config = dict(
    n_layer=8,
    d_model=160,
    n_head=5,
    n_kv_head=1,
    head_dim=32,
    d_mlp=832,
    vocab_size=8192,
    activation='geglu',
    norm='rmsnorm',
    norm_place='pre',
    norm_eps=1e-06,
    positions='rope',
    rope_base=10000.0,
    rope_fraction=1.0,
    qk_norm=False,
    attn_scale=0.177,
    bias='none',
    tie_embeddings=True,
    parallel_block=False,
    extras=['capped logits'],
    init='trunc',
    init_std_qkv=0.0539,
    init_std_o=0.0,
    init_std_up=0.0539,
    init_std_down=0.0,
    optimizer='cautious_adamw',
    lr=0.00134,
    lr_mult_qkv=0.7,
    lr_mult_up=0.777,
    beta1=0.9,
    beta2=0.99,
    lr_head=0.00774,
    grad_clip=1.0,
    warmup_steps=314,
    schedule='wsd',
    decay_fraction=0.624,
    decay_shape='linear',
    final_lr_fraction=0.0,
    batch_tokens=[8192, 16384, 24576],
    seq_len=1024,
    doc_mask=True,
    train_tokens=94110000,
    steps=6174,
    dataset='wikipedia_en',
)
MLP neurons of a small language model. Each row is named by its layer, matrix (down: output weights) and neuron, and shows model dimensions 0-159. Each number is 128 + 24 x the weight over its row's rms, rounded and kept within 0 to 255. Numbers have three digits each. A neuron's up and down rows have the sign that makes its largest values positive.
After each neuron's rows, "fires before" lists the tokens most often just after its 100 highest values on Wikipedia text that the model never trained on.

L2.down770:121139129144156162113114127106113176136126113144116143149135134167173174137154184130107142141113133125161130096115126131132139145151126156120132155119152103156157110158144105073124159140099160167139143118148098145091122095121115104154142141176142126137184115108131141130120134158159115106158109120112144188135113163093141126142141122111132133147127090173105128175177138120143156142139131096103104103106136125147177108132162146116139148161091143119145103166136124143131175201110135
fires before: "0", "5", "9", "1", "8", "4"

L2.down250:175145103141103084130164147152139075144148138198148150140109109076097119130126105099121131131159113128155102101161149082087146120118113117125111132130105124154110078187108093147082127066113172148135120150147118156110137129181122124182163169138141115155147146144110127102161131128117126128120153101147108144121102140146106144127157162135115132134143107120148122146138153126116132146123114116107154176107126145147122115087127168131113125083148166126106145101129127094156137126145122
fires before: " |", " (", " on", " and", " was"

L2.down772:138109100126106122137092170090143078117158101115151130108094104147097121128139156128145127139101157123084156135118112139141153095165118146127098092156107091202097137140126131158140141151115124087139126096147108108104152142149133158165126095181104106147105099092132142130117093122119148120128175106107115156144129109142129147135142089132143145121097172132141144108137157121173123095110139129111076109118133134089144173141120085117131144122157148130108131129125142077117162110087081
fires before: "0", "1", "2", " |", "3", "4"

L2.down323:134127095126110136170144152119134149091103130132124153182131113188127142129123090107126133165159105097097130117096131169076092075155122158131110154133182142179127160132130134128182157155123158138147116121136174134147129113140101119108159133145099141102144094143107126148119137092101121126147168137151125122108116082136132135150065153161072150145157120135102147119161117115176109155130109136115132141123091158138087132153127145081121155124146122139116131110138146122154105135122140
fires before: "s"

L2.down632:146153122146130141082119139123146136116125126168076093135155143084098116109103120167119119149108090083149117132132129088140117147148151117128163129141136146116127148127102123110141135122096091128138139104117152114154141064112139115097108126140133191153148136096189136125096074129101147104127139111093110110104095103137159145168126166139118117132124087127149150121101100126132139154107147124134061136168117126112150104125160102103077085133140114104132152125151126171147139125110182
fires before: "\n", " \"", " it", " The", " the", " she"

L2.down510:147141171147125146108122125081109118108106105115128112176135130130115112126117088136135134117110109121082161117164108136112135126115153148116128149112109139133181146160087099137068122114096112096104125108124118121133088052067142143153133134133143121125106133125102133122088131127147084172149175184138102152117146137136162149139077107120108102176087135123144134138102126094125117127103179119164105136126126131131138152137088131135150142136130113133107101097133137105183129134123176
fires before: "\n"

L2.down473:134166133136141104096105126152133110124101096117154159129067110115138127104109126135139110094115102154130112089141101122142156113125118173125099142133106138138075094122122147174126121137116159142121134162154130154193091132163098163119120075152121111119114144129122132107116110115171072150132150094128137101125220151140115129156146125130110119141114170153089155107125132125144149106106145106128129127157119115177134118127103102095110146122119153158082164133124140086149136112101151
fires before: " |", "N", ";", "fo"

L2.down241:120163135165082071116148131105117143133123113127141133125107147122123090117144123110130144107150113140153124098133175171141144105146129090124136113132087105111111154091107132155090105186101150163136164175122197123139143113142126123105113106117096141129143181145141122093134192163135112138125102110182090135149132151110110127146127144130151101131158105087134143143184129134154166162166157125132128111134134161117148151148104126126155144072104112120139144097152136121135136135155130
fires before: " |", ".", " (", "3", ","

L2.down507:127120127126084141143073119134130167101141129139124146160134118132159132162146099125156084094137127127092143128100089125135152108153152100100125138092150092147100117148172150127153122111095103112148095132164125102132131119145101107120170105043122124112103156081175115133159119120121140081080120136125102149101104083103117125117151138149126140107105116098129140148141169173138094110136098135119137134129138133095117137158191125151097143109180135124141125085114114137144118154112129
fires before: "s", "ed", "ing", " in", " to", "er"

L2.down719:110158114155162141153121099129112148101107110137110127164112103196111164106114107118094108151155101141126139125124106085099108128116132118112078144119161111094145073171122118102160096138175140153117107179070082140121117134097116149162125164115120107130125138096108106122109163149101147108153144144097123157138101143101083111140150145132139144100154147172143129088130100090115149133098105135098130095131123121129153103144121128125100096074128133121130110133087128102150138136135158
fires before: "s"

L2.down726:100100113092158126094160103136152131144092098094119081123127110126093122154171132118165098127132103134137134097081139082109130093128132125135162122120116154101148156169181134122120101143118145129165122147129138103157112161152117090156108097121117093173118104122136135172174120154122109153141107163121171094112175125106145099130115099121107122131136138139132126125167148156157126099159113127138113104143125138111139100117121115148081101116075091114162138169117128144146093085159106
fires before: " ", " (", " Apps"

L2.down408:104116137135115131071126095134157118112106122179160148139149095139170120131132106136110136138079115104179165111098129105159096133125175114167152161123132157147138121165165132122151142144104140165098176125153130156122109139073117100084151060155123081137139107129168141145125079122149123128161147121124144151122113107143147163079160166130145144151120132134127130133113148139130134103134107142136113116091151132145098143122114116121128121116094116158115093135121070111091163128139143
fires before: "2", "8", "0", "9", "4", "6"

L2.down768:115151090126141141109121122079102124127109129103152143146138113109117180121118107113130144138162118138105122108104124147129108126087112186131135175098109127104087146094112117096155140110061145128151150091131148085105182089099085094107096158104113134125137123110150161125141139150205140113087115114116122133154125121084094121133130095151131139076124173122097090109153128135116144116134148147130151148138117138115128133107137093126123159135155084121111106166131110102095104148130132
fires before: "9", "8", "5", "7", "6", "2"

L2.down491:111160136127109137135155115159164118127116137133159088140040127087136137117133134141137138103102147140134122150152069156143120146090139152108106141154116125155129118124118128132100135107112156146114148156157128120114147153134110127146115099120108070065140135173115126129188113138131088134146137131108080107121127171124125116128179103157140144136136197144122132141154167115129119151124102133090130160132119127129077148162114163118173138120135131147134136123167085127128140121130063
fires before: "0", "1", "4", "3", "2", "5"

L2.down416:108122103171109109147115089140126131179139130134124103106110158125155132127115150123131132162087119166094150143125122151121140137089119109142167123064104104133112107124109091137154151118099107141116109131132124134193148130158121120164116139122178146126148109137117179134134141123142119156109135098180114131123104153142102119182085118136102099147142075141101113115119162130135081116173117102148148093159101136128136153090110137149080101146127140122088143188143159095151107129143142
fires before: " ", " July", " April", " March", " November", " August"

L2.down388:082094148136102145183132170133141156090135124138129133104104155192135122132133139142120151121117153103139176088106129140127147141135165092144137132097123132139108070154094078155116166169115096145147115142133148158128156121141105131131133109144174130106123161120116124093080170126085112138147114142166122084116164148163106106140105115134117168100131105115103135125134165144163129135160127091099113109113131102110144141115108166120177171139111160118127140109120124165129103096120118
fires before: ",", " |"